Weights of a small GPT-style language model, trained from scratch on English Wikipedia.
Training: a variant of Adam for these matrices, 306M tokens.
MLP neurons of a small language model. Each row is named by its layer, matrix (up: input weights; down: output weights) and neuron, and shows model dimensions 16-111. Each number is 50 + 15 x the weight over its row's rms, rounded and kept within 0 to 99.
After each neuron's rows, "fires on" lists the tokens most often at its 100 highest values on Wikipedia text that the model never trained on; "fires before" lists the tokens most often just after its 100 highest values on Wikipedia text that the model never trained on.

L8.up240:66 43 70 02 45 46 42 50 63 34 49 46 55 63 49 44 24 46 53 54 50 58 51 31 37 57 44 35 52 61 45 49 38 59 65 09 34 64 46 56 51 72 27 49 45 53 58 46 38 54 46 45 41 54 49 55 76 62 52 76 37 52 45 38 70 33 41 59 43 37 36 45 57 39 60 43 33 32 67 56 61 78 44 44 77 68 47 80 55 39 28 26 34 72 48 23
L8.down240:46 47 44 43 68 73 18 29 47 46 19 66 48 57 75 49 73 84 43 67 37 29 56 47 34 72 81 46 38 45 70 58 47 70 52 74 55 48 50 66 42 47 53 53 36 62 52 69 44 48 41 60 57 58 71 58 40 45 70 56 77 44 86 22 53 72 54 71 35 66 35 34 57 59 66 48 65 51 45 56 51 46 42 45 41 23 50 54 55 47 53 46 82 50 66 63
fires on: "\n"
fires before: "\n", "-"

L7.up407:49 46 57 46 61 64 25 58 26 48 45 55 38 87 60 27 46 46 44 61 58 37 76 33 46 66 51 40 44 75 78 39 61 52 46 57 22 56 39 39 58 52 45 51 72 36 58 78 61 86 66 43 88 59 80 70 41 34 76 55 33 43 44 53 57 51 42 61 42 56 53 74 28 11 64 46 50 32 16 22 68 70 68 27 33 48 65 58 52 36 33 44 47 45 52 39
L7.down407:19 35 42 63 66 36 40 47 78 20 54 63 70 38 39 54 53 61 50 53 51 54 44 99 51 40 60 61 43 43 33 32 26 41 46 55 56 52 28 24 55 46 58 56 25 63 58 71 68 29 45 52 42 67 26 39 30 68 34 39 74 54 25 65 74 44 43 74 57 66 28 34 26 78 54 61 87 40 45 59 54 78 55 34 57 45 50 59 48 43 55 47 37 66 49 59
fires on: ".", ",", " where", " when"
fires before: "\n", " The", " the", " M", " This"

L3.up511:44 70 65 29 62 39 55 52 49 38 57 52 55 87 63 68 50 87 35 66 52 37 39 50 46 72 43 37 81 22 58 52 57 27 81 28 48 51 40 40 28 60 57 86 58 29 67 72 53 64 56 39 45 64 53 40 42 38 76 69 56 68 17 30 55 56 59 52 55 46 36 55 56 42 41 43 43 46 76 39 63 55 47 29 84 72 37 53 59 39 48 43 55 40 56 60
L3.down511:22 28 49 46 52 58 58 46 59 59 57 45 29 47 58 23 33 48 74 24 61 37 47 55 53 70 51 43 80 46 62 12 37 66 36 41 43 53 51 63 47 69 57 48 47 39 24 49 76 33 85 46 39 35 61 81 69 58 64 63 68 53 47 42 65 35 49 67 50 41 49 38 41 61 65 73 80 23 53 43 54 92 60 53 68 42 51 32 53 32 48 31 49 60 39 59
fires on: "\n", "ag", "p", "c", " stat"
fires before: "-", "|", "\n", "ist", " /"

L7.up349:24 57 41 53 56 24 28 91 53 51 56 53 54 75 57 63 55 66 45 48 47 67 36 47 47 40 55 76 46 58 49 57 74 55 50 55 41 43 78 29 48 47 63 44 57 27 59 62 51 47 51 52 47 40 46 63 35 55 30 49 74 59 41 31 39 57 41 43 56 44 64 37 41 47 46 18 33 60 65 37 40 39 62 45 53 43 87 49 46 35 50 60 63 61 58 64
L7.down349:45 26 28 42 69 35 56 29 64 40 54 46 43 50 22 40 56 63 47 76 69 42 78 57 35 55 65 15 44 44 44 37 38 49 48 51 41 55 42 49 54 49 45 45 34 70 53 78 65 43 49 19 53 59 47 71 79 56 44 54 55 18 47 61 36 52 82 18 58 68 55 36 46 51 63 57 39 67 67 67 61 73 78 46 75 51 60 55 40 52 32 66 62 63 50 73
fires on: " |", "eng", " Eng", "=="
fires before: " ", "\n", " —", "th", "land"

L8.up371:57 88 53 61 54 37 34 55 43 46 69 47 67 45 53 45 56 77 41 73 40 63 45 68 66 57 56 27 46 65 77 57 47 36 67 41 52 68 44 56 36 31 49 31 35 35 68 60 59 65 56 25 59 29 49 48 43 50 48 43 64 48 78 17 68 44 32 71 34 53 54 37 61 53 32 52 26 34 20 25 45 45 69 42 14 44 64 50 52 27 58 70 34 59 76 32
L8.down371:42 54 35 31 43 37 26 45 55 73 42 28 70 63 53 32 56 35 37 36 41 57 34 40 59 53 57 62 31 73 39 40 67 66 57 49 42 11 79 42 52 51 83 28 56 42 50 70 61 50 52 72 26 47 23 24 75 49 73 29 55 75 68 69 46 59 53 63 81 39 44 44 46 36 81 68 59 51 75 55 63 45 45 47 53 49 31 58 50 50 64 24 58 39 40 37
fires on: " |", "\n", ":", "===", " "
fires before: " ", "\n", "-", "|"

L8.up177:30 56 53 41 80 64 24 70 22 08 67 66 45 78 55 50 42 40 60 81 59 32 41 73 26 56 71 51 52 41 64 71 57 42 58 49 38 35 30 37 30 61 46 33 63 69 33 54 25 57 42 58 57 50 62 47 75 42 60 69 78 70 48 54 48 50 45 38 49 51 66 45 66 37 60 74 18 63 29 54 35 38 44 49 20 44 42 56 42 11 44 49 46 56 31 46
L8.down177:44 42 50 67 29 52 68 73 68 51 51 25 24 53 55 52 43 42 37 17 46 49 54 48 52 52 39 27 26 68 54 63 54 39 64 74 33 57 80 58 46 65 78 41 50 55 32 47 58 45 39 42 24 57 52 52 13 59 27 76 45 39 53 29 32 48 35 36 60 49 75 56 44 69 66 55 74 31 73 44 41 35 34 65 50 56 38 42 41 59 58 25 45 61 49 48
fires on: ")", " ", "0", "1", "4"
fires before: " |", "."

L8.up288:41 56 41 27 85 21 41 48 72 44 60 74 52 61 57 57 44 71 55 56 50 23 51 53 55 34 64 49 74 69 66 15 46 57 47 25 48 64 53 59 41 76 53 37 72 53 53 56 48 28 85 18 49 38 42 75 55 32 59 62 50 56 48 44 50 52 44 62 20 47 80 60 55 40 27 33 35 40 26 55 41 45 72 44 69 41 42 76 35 30 53 52 45 56 33 23
L8.down288:36 50 75 37 52 68 25 60 26 60 52 31 68 48 54 56 51 49 47 52 62 43 52 56 50 44 76 24 46 48 50 21 35 62 69 53 61 24 60 69 45 39 56 25 21 45 27 45 28 18 47 69 55 72 56 53 45 62 59 54 32 46 58 41 64 56 29 40 41 59 58 46 65 31 63 58 59 48 67 71 43 41 59 48 47 65 61 38 16 61 63 34 58 55 30 60
fires on: "\n"
fires before: "-", "\n"

L3.up509:53 43 43 19 94 61 61 59 36 23 54 62 37 61 61 52 55 45 72 76 39 44 57 86 31 49 25 72 39 60 24 75 57 52 49 57 51 57 74 51 28 35 53 67 73 57 32 32 52 41 66 28 55 50 46 53 36 49 51 52 65 60 47 64 53 64 42 72 50 55 52 38 70 45 72 48 34 62 55 68 51 74 99 30 44 47 60 50 39 46 55 49 49 36 27 28
L3.down509:38 42 23 61 28 68 39 53 53 46 48 42 45 60 77 65 42 22 28 58 53 72 64 64 63 53 64 51 74 44 43 40 63 49 58 47 45 30 66 69 48 46 35 41 70 52 50 67 24 60 54 50 34 33 63 43 66 39 49 46 53 44 55 32 47 76 42 73 75 61 60 49 77 48 62 66 40 54 79 54 13 33 47 59 39 49 63 33 68 39 56 28 55 67 42 38
fires on: "0", "als", "1", "3", "2"
fires before: " |", ".", ":", "0"

L7.up438:48 43 73 39 50 56 43 41 43 37 55 76 51 38 68 49 22 93 77 58 44 61 40 55 85 44 41 39 47 56 79 59 33 45 69 57 52 42 79 36 51 51 56 50 40 61 72 49 50 71 76 57 52 35 36 84 47 46 63 39 40 57 30 44 62 34 35 40 59 47 34 50 28 44 38 24 20 53 46 20 56 63 65 29 59 47 61 35 62 46 24 29 29 52 61 48
L7.down438:40 39 45 52 32 54 53 64 35 41 60 35 57 52 33 58 39 50 33 76 72 52 73 46 35 25 44 64 72 36 33 76 55 39 37 42 40 48 33 43 41 30 34 41 55 72 14 39 66 47 30 50 50 45 32 61 38 35 34 74 45 41 58 52 40 44 25 38 30 38 36 70 85 45 43 64 37 61 63 86 68 51 45 44 50 65 53 32 57 48 25 56 85 48 41 57
fires on: "|", "-", " |", " was", " is", " were"
fires before: " ", " •", " Year", " |", " of", "\n"

L5.up238:53 82 36 44 61 74 22 61 52 31 53 57 55 46 43 69 55 53 55 67 43 68 36 69 51 67 39 47 54 24 69 24 32 53 29 47 36 58 75 32 49 47 28 45 48 65 58 51 50 41 57 53 32 31 48 60 29 51 48 50 69 67 52 39 45 42 47 57 38 62 44 40 66 40 45 50 45 25 08 71 59 44 81 66 78 83 52 53 54 40 38 39 44 44 32 43
L5.down238:44 69 26 68 22 63 29 48 45 50 55 55 71 38 32 67 76 68 50 57 33 43 51 33 29 72 58 34 39 59 74 51 39 64 92 57 62 57 68 50 76 33 63 50 37 52 52 65 50 46 42 62 46 61 46 78 39 55 47 54 15 55 46 40 42 54 34 55 53 73 56 37 53 35 46 59 45 44 44 43 69 57 49 79 28 67 52 29 41 71 62 32 50 44 60 51
fires on: "ia", "y", "ce", "land", "s", "a"
fires before: " |", "\n", ".", ",", " ("

L7.up373:33 51 35 45 63 62 42 40 49 53 48 50 25 67 61 29 52 64 30 52 56 47 67 24 48 51 52 27 61 31 60 38 45 47 69 29 43 34 41 33 31 34 53 51 38 43 69 84 80 76 50 53 43 46 71 49 66 34 55 61 47 50 47 57 78 58 30 65 42 41 34 79 40 46 55 56 48 28 43 51 39 54 76 67 21 64 77 27 89 24 31 36 55 47 63 34
L7.down373:25 52 71 51 38 63 00 61 66 27 10 58 54 31 40 59 48 33 53 52 31 64 34 63 60 46 19 58 41 53 67 33 36 39 22 56 65 73 65 77 62 43 40 46 57 44 58 39 53 35 69 35 38 40 35 67 46 67 70 46 23 46 43 33 53 54 62 54 58 51 63 47 41 62 65 44 60 28 42 41 39 53 42 44 68 43 59 23 43 46 82 71 33 47 53 58
fires on: "."
fires before: "\n", " The", " In", " M"

L8.up86:43 71 74 19 48 59 22 71 65 43 52 47 37 46 54 52 58 71 56 62 65 44 24 29 72 45 53 46 61 49 72 34 54 40 67 43 49 55 38 21 37 74 56 42 74 59 57 32 52 53 52 23 57 42 56 56 67 50 11 49 57 37 84 38 57 45 15 64 59 51 45 54 61 62 46 45 22 45 54 56 51 56 57 60 51 54 52 54 49 22 38 52 47 47 52 70
L8.down86:49 58 46 35 68 51 32 35 55 57 33 49 45 48 71 47 61 39 59 15 61 76 54 40 29 35 57 71 33 59 22 33 39 54 35 63 59 27 93 57 60 60 55 49 65 82 54 68 70 38 55 49 63 71 40 43 28 37 46 34 50 52 62 19 57 46 62 62 66 56 47 44 32 45 62 57 57 44 61 50 34 24 30 35 35 66 43 27 42 41 37 30 70 34 51 52
fires on: " |", "\n"
fires before: " ", "\n", "|"

L8.up198:43 50 38 56 58 50 42 56 65 49 52 65 26 73 59 57 27 60 39 70 67 60 28 75 34 57 18 47 69 59 33 59 60 60 51 19 12 48 42 37 35 71 61 75 67 63 59 67 48 49 38 50 48 55 62 75 63 43 30 70 60 71 56 43 54 54 39 51 54 37 41 43 75 55 73 44 50 48 41 40 67 49 55 37 55 58 53 68 42 64 43 37 58 57 41 41
L8.down198:44 24 26 54 30 37 63 81 62 27 90 27 70 69 68 48 56 47 38 58 51 46 51 45 44 70 69 28 38 72 64 39 38 48 58 67 66 46 75 65 78 48 58 67 43 51 50 43 44 61 43 54 37 37 48 37 42 61 20 50 41 39 58 40 40 60 27 66 46 46 57 42 65 45 50 76 78 30 40 60 49 28 28 63 57 48 54 45 30 45 74 25 37 49 54 63
fires on: "4", "2", "3", "5", "1"
fires before: " |", ".", "–", " km", "2"

L4.up201:35 44 48 54 46 28 51 49 57 45 49 56 37 61 42 49 56 47 81 60 38 41 54 53 64 29 44 52 83 66 24 55 57 64 39 38 59 62 54 54 39 40 53 55 72 43 46 76 90 54 60 49 68 25 47 55 29 57 58 26 56 53 57 54 52 29 43 40 28 48 46 21 53 51 73 70 35 60 47 61 37 23 56 54 54 61 54 49 53 32 49 52 50 34 61 29
L4.down201:59 55 32 56 47 76 30 32 37 27 72 51 33 62 65 40 84 30 71 56 41 25 59 43 46 23 61 35 48 44 85 61 66 43 59 46 52 30 64 40 63 39 50 30 48 55 43 54 74 38 48 60 53 56 52 74 52 20 46 33 73 78 14 50 51 77 33 33 27 63 69 48 51 53 35 26 35 48 50 66 36 42 54 57 44 35 68 66 84 41 52 52 49 30 59 50
fires on: "===", "==", " ===", "====", " =="
fires before: "\n"

L7.up612:49 68 40 28 76 36 33 60 32 28 43 99 53 74 38 69 64 67 26 52 42 23 25 42 60 35 41 46 45 47 59 37 76 56 33 51 45 65 52 32 42 36 29 55 46 52 48 58 90 63 59 62 67 45 59 64 96 52 58 62 47 50 45 51 54 44 44 65 32 43 44 31 26 55 37 66 46 56 21 29 33 30 65 63 66 70 63 56 67 19 42 43 45 66 61 57
L7.down612:43 46 45 52 27 13 58 22 08 36 46 49 42 55 35 61 81 45 42 41 43 66 63 65 75 82 45 58 40 73 55 60 55 62 78 58 59 47 53 27 51 45 65 39 52 16 52 52 53 39 31 69 56 51 58 53 50 67 46 61 53 29 52 68 57 51 60 37 15 49 62 62 68 70 51 71 31 28 40 50 51 53 46 31 45 51 18 60 39 71 64 44 41 66 60 45
fires on: "i", "a", "is", "ae", "ata"
fires before: "\n", ")", " is", "i", " (", ","

L7.up423:59 33 72 35 42 39 52 60 64 20 53 37 36 44 49 63 48 76 32 66 37 51 63 67 52 85 34 47 55 09 64 53 34 76 65 29 46 45 48 42 71 47 46 52 74 20 52 81 59 65 26 36 28 59 68 55 72 47 67 68 65 74 38 77 32 49 42 35 62 41 63 63 30 41 47 30 43 38 28 67 53 50 53 56 57 82 44 24 43 38 40 73 32 66 78 31
L7.down423:43 45 39 71 76 57 45 34 46 54 31 64 65 59 40 50 45 36 93 47 40 27 52 35 41 71 58 40 53 53 44 29 64 68 40 25 31 13 35 70 35 47 56 41 69 55 33 74 54 40 73 45 58 30 43 56 38 63 24 70 51 44 52 12 47 83 41 57 63 71 73 33 47 24 43 66 61 59 50 23 29 67 30 43 33 27 42 47 48 44 34 61 73 39 34 66
fires on: ".", "\n", "-"
fires before: "\n", " The", " In"

L7.up570:41 49 41 62 61 29 50 46 56 21 48 39 56 74 56 47 61 44 78 52 62 32 50 53 49 51 48 38 55 47 55 47 80 67 38 24 52 53 38 39 47 24 48 64 52 55 59 35 49 61 21 58 35 31 52 60 43 54 87 58 45 49 64 34 81 68 46 53 30 56 54 50 49 30 41 48 46 63 55 43 29 69 58 59 87 51 69 38 40 20 44 74 67 49 54 34
L7.down570:20 41 39 39 42 42 49 34 39 38 39 63 54 21 59 54 70 73 34 61 46 26 46 52 46 80 73 60 17 48 62 36 64 63 48 46 40 07 36 46 63 42 28 39 38 35 70 57 38 35 50 58 58 62 49 45 39 52 38 20 69 58 52 57 70 59 13 51 67 68 56 39 48 69 67 21 54 45 36 48 62 67 53 77 37 39 59 84 65 74 59 38 48 74 42 54
fires on: "==", " ==", "===", " ==="
fires before: "\n"

L8.up310:37 55 65 53 47 42 45 62 58 55 42 47 41 65 49 60 68 57 08 59 30 48 58 49 57 35 19 48 53 48 73 76 77 69 59 47 02 50 33 69 61 47 39 64 75 54 72 56 59 71 41 37 31 63 53 43 43 40 58 40 46 29 67 60 54 62 31 61 18 50 61 61 40 65 54 35 42 58 43 58 54 71 68 48 58 67 73 22 44 49 53 81 51 66 84 59
L8.down310:35 66 32 49 48 51 36 41 24 46 20 53 49 44 43 44 91 48 44 66 50 55 60 54 60 67 58 46 53 44 52 52 42 34 72 69 57 45 56 66 55 49 62 55 43 57 64 62 22 53 79 44 54 42 63 41 31 37 38 52 51 27 44 76 38 80 58 46 33 68 82 68 64 38 45 64 84 41 46 60 31 59 65 48 40 28 60 56 40 69 53 61 66 31 42 43
fires on: ".", ")."
fires before: "\n", " He", " It", " The", " His"

L8.up298:32 76 30 45 32 35 40 46 51 44 66 39 46 46 64 57 64 56 59 40 47 44 42 32 28 69 33 88 47 56 27 57 47 77 69 35 54 45 27 77 50 43 49 32 55 36 45 66 68 70 25 42 34 28 46 51 62 55 55 30 73 40 65 46 73 71 27 51 00 47 52 36 53 58 33 56 28 35 00 37 52 55 62 50 56 39 37 65 44 47 28 54 51 46 68 55
L8.down298:26 31 18 81 46 54 44 33 52 34 84 66 68 20 30 74 60 54 66 70 60 99 51 49 48 51 47 30 55 51 32 40 55 48 59 54 29 45 67 33 37 67 35 31 82 34 62 58 64 56 51 63 38 29 37 53 43 41 53 40 52 66 41 69 48 63 58 24 52 49 56 53 59 21 55 38 43 73 08 40 43 51 39 75 61 36 55 27 52 53 58 30 57 27 45 70
fires on: ":", "born", " –", "ase"
fires before: " "

L8.up79:55 67 51 51 64 36 40 53 77 56 49 47 58 62 19 97 79 42 34 45 31 28 43 59 50 50 58 60 48 52 39 45 59 54 40 41 63 65 56 50 56 48 58 49 67 19 61 46 56 76 56 42 23 63 66 41 39 41 48 56 64 64 56 57 37 42 46 54 50 53 53 31 25 32 53 13 13 59 50 45 64 44 51 73 29 45 35 45 48 52 46 70 36 54 48 71
L8.down79:81 53 57 49 29 62 27 44 37 38 53 46 51 55 68 63 57 62 46 76 37 58 51 61 47 71 45 44 55 44 51 27 31 56 46 47 79 56 42 71 58 61 77 55 38 44 66 89 37 41 45 46 37 43 32 49 47 46 28 34 52 58 22 52 71 44 54 67 40 57 18 28 38 25 71 64 63 40 48 52 57 57 42 09 58 63 46 37 42 43 37 47 38 58 54 27
fires on: " |", ";"
fires before: " ", "\n"

L4.up210:27 54 64 18 49 69 35 65 48 43 44 44 51 52 54 65 60 60 45 52 73 76 42 35 84 58 31 53 34 30 78 54 48 42 54 41 53 81 68 55 69 46 70 41 51 43 49 38 62 35 61 45 65 50 23 42 83 45 58 28 21 72 55 48 77 55 41 42 55 50 40 21 38 47 30 53 41 73 71 33 58 54 47 61 61 42 51 36 54 41 61 66 41 24 47 43
L4.down210:33 40 57 69 63 73 56 75 62 30 57 53 52 54 47 39 55 38 37 38 60 34 67 39 49 51 60 53 58 59 76 42 41 51 42 36 53 33 44 56 56 58 65 71 60 44 52 69 32 48 49 34 48 44 57 69 56 15 41 26 55 33 59 59 30 47 50 43 81 67 55 36 59 58 21 59 65 29 64 51 43 23 48 70 23 38 38 44 70 45 60 64 48 56 64 75
fires on: "S", " |", "A", "C", "e", "m"
fires before: ".", " ", "\n"

L6.up409:59 67 75 56 48 65 35 56 54 58 46 45 40 68 62 49 46 62 59 57 54 49 56 59 69 54 38 47 74 34 61 34 67 61 37 46 51 50 35 71 48 40 38 80 46 52 30 50 81 42 62 54 38 14 40 69 57 36 47 33 55 64 37 24 67 25 39 43 44 42 56 38 52 40 45 75 44 45 32 41 35 33 80 57 70 99 31 34 57 39 28 37 39 46 58 40
L6.down409:20 57 25 58 47 69 43 40 17 37 78 44 65 66 37 60 63 75 43 42 63 22 44 82 62 42 58 33 12 79 62 48 62 52 32 62 56 32 67 46 42 29 39 33 41 64 61 70 55 43 58 32 64 84 68 55 26 48 42 36 56 51 64 31 66 81 41 37 39 50 65 34 68 51 56 24 55 39 42 38 47 73 37 51 32 47 97 52 56 47 66 40 59 50 58 36
fires on: "==", " ==", " ===", "==="
fires before: "\n"

L4.up245:50 55 57 00 74 35 39 58 31 49 48 54 40 46 16 45 34 37 56 68 30 39 51 42 56 65 39 50 56 24 59 46 56 38 76 38 55 60 75 77 57 85 44 54 65 56 37 54 55 75 51 61 70 49 47 68 45 44 63 61 50 48 62 44 38 40 31 33 18 67 33 51 40 53 70 41 40 52 50 50 61 37 35 55 62 42 50 53 74 58 25 80 57 53 42 52
L4.down245:25 47 53 42 67 55 58 50 49 44 32 29 38 37 65 55 34 44 55 55 69 83 81 43 45 64 58 41 73 54 49 57 43 42 55 49 38 58 75 27 45 46 56 60 32 69 43 55 32 78 21 32 44 53 59 48 46 36 44 67 37 56 32 32 27 27 60 22 61 44 30 39 46 71 38 41 60 26 68 47 43 47 64 47 35 46 48 47 64 57 38 46 53 83 56 63
fires on: " |", ",", "m", "s"
fires before: " ", "ath", "0", "\\", " P"

L5.up167:64 54 84 59 44 46 38 45 28 46 49 67 55 46 56 33 50 70 39 58 37 41 28 44 44 69 47 58 49 17 77 57 70 58 54 38 37 63 64 68 35 62 49 32 24 41 27 57 59 32 69 34 33 15 60 84 68 54 52 63 39 62 46 62 68 21 37 44 52 47 70 51 64 37 44 34 35 58 57 30 54 45 64 52 47 61 57 48 53 68 52 49 36 30 55 67
L5.down167:43 35 27 32 49 74 27 71 53 68 48 56 59 56 82 56 55 34 53 36 54 53 56 46 43 75 63 51 43 44 36 37 65 53 73 46 76 36 28 38 26 24 52 17 59 83 52 47 52 42 62 47 76 53 70 26 58 55 23 31 46 45 65 21 74 57 42 60 43 48 45 35 50 27 55 58 28 63 63 67 26 45 41 50 65 55 12 58 63 44 51 42 49 52 37 44
fires on: "\n", "er", " by", "ior", "ing"
fires before: "\n", ":", "|", "-", " career", "|---|---"

L4.up602:47 86 93 31 57 49 36 69 24 41 56 50 51 67 18 68 42 77 30 40 41 60 51 28 52 48 26 76 50 54 54 51 48 46 49 35 37 57 64 50 63 45 49 42 57 61 80 70 49 56 61 23 61 40 62 40 51 52 72 54 61 38 24 30 47 42 23 58 34 57 29 59 53 41 48 72 41 54 38 25 50 50 78 80 80 57 64 34 47 25 40 68 52 63 32 55
L4.down602:43 32 39 64 57 66 02 37 27 66 18 16 36 46 71 42 70 42 50 56 55 52 69 72 61 62 48 43 53 37 52 51 59 41 71 75 44 58 59 44 56 57 71 45 52 59 44 65 37 38 38 59 55 62 36 51 24 36 39 62 59 54 62 34 44 44 56 48 41 67 47 37 60 58 31 40 67 34 52 55 49 46 53 43 44 41 53 47 64 54 57 60 51 41 64 60
fires on: " |"
fires before: " ", "\n"

L7.up202:45 67 26 53 65 65 49 55 63 44 52 63 44 83 43 52 49 75 39 70 64 39 49 51 52 43 50 46 63 74 66 35 68 69 59 53 14 47 56 38 79 30 29 57 70 49 64 80 98 75 28 45 52 56 62 45 49 65 55 22 39 59 27 50 61 56 38 77 21 53 51 45 51 48 41 31 46 46 10 23 75 65 62 32 25 69 68 45 75 13 43 62 53 31 60 26
L7.down202:00 65 53 37 31 47 09 47 53 32 26 50 43 39 46 62 50 52 43 54 38 33 46 72 50 68 43 40 34 51 55 32 34 34 56 54 71 24 30 44 36 39 31 64 12 61 66 65 26 23 78 46 33 32 33 41 48 67 48 31 55 68 30 52 41 54 49 47 47 59 54 41 54 42 41 36 90 51 47 39 38 69 67 55 55 48 64 40 26 68 57 40 69 35 41 57
fires on: ".", " =="
fires before: "\n", " The"

L8.up591:29 52 48 43 43 31 31 44 62 45 62 29 31 65 51 74 63 27 64 61 40 41 36 51 49 79 52 72 51 43 80 24 69 64 53 25 48 45 58 61 44 62 39 49 57 41 53 61 85 80 38 30 53 29 42 77 68 39 53 29 34 42 62 74 40 59 58 47 37 11 36 31 77 53 33 61 42 30 43 51 58 56 37 59 58 56 52 65 63 37 55 37 31 57 68 51
L8.down591:51 57 31 54 47 63 49 48 45 56 46 68 32 58 34 48 41 58 44 44 55 75 36 37 61 68 58 41 30 80 34 36 44 46 60 62 52 48 48 50 32 69 28 52 84 32 72 70 37 51 41 62 48 49 40 49 48 42 84 51 31 34 56 42 33 36 41 48 84 31 32 39 42 40 78 09 55 40 44 38 56 57 67 57 59 17 80 36 57 57 54 42 70 72 29 54
fires on: ":", "born", " born", "ue", "m"
fires before: " ", " to", "on"

L8.up381:31 64 47 56 54 46 24 46 68 28 50 60 62 40 25 68 47 55 15 16 67 39 45 61 51 58 47 45 59 68 43 46 66 59 58 15 49 43 71 57 59 63 42 50 56 73 80 35 51 49 70 55 72 52 55 79 76 40 47 28 68 40 63 38 22 47 58 33 22 56 66 50 40 49 44 89 35 39 52 55 69 53 56 44 65 50 54 38 65 38 61 64 41 28 44 70
L8.down381:61 31 47 51 71 49 39 37 43 55 63 50 38 54 54 47 39 47 72 66 34 73 57 52 57 64 42 62 45 64 46 57 66 41 43 68 42 49 73 47 62 41 44 50 49 47 48 64 75 52 50 36 51 64 60 43 27 45 58 31 35 68 64 53 91 72 65 40 62 42 31 47 38 37 65 59 82 46 43 58 66 32 51 43 66 54 49 48 35 45 49 43 48 59 82 32
fires on: " |", "\n", "\""
fires before: " ", "\n", "-", " C", " T"

L5.up194:20 68 56 64 51 52 30 68 45 48 43 75 41 76 40 68 64 61 47 79 34 61 39 65 73 58 29 65 55 19 61 33 75 56 36 52 60 55 54 76 50 62 24 56 54 53 51 52 59 49 69 48 92 16 75 51 69 42 65 80 56 38 47 45 46 46 24 52 23 55 46 48 25 53 52 59 50 48 49 59 51 41 73 36 53 63 81 58 71 22 39 63 25 40 40 26
L5.down194:59 62 28 51 43 51 73 77 54 28 45 41 38 65 45 37 54 41 40 36 49 39 39 69 59 35 58 59 53 46 52 38 44 72 55 63 53 46 51 62 61 57 39 54 06 34 50 42 63 42 35 60 42 70 43 58 46 51 41 76 46 42 32 33 71 59 41 70 35 43 65 46 34 68 33 53 29 34 58 35 56 26 72 44 36 54 60 11 72 43 87 52 36 55 51 44
fires on: "a", "==", "ia", " ==", "is", "es"
fires before: "\n", " –", " ("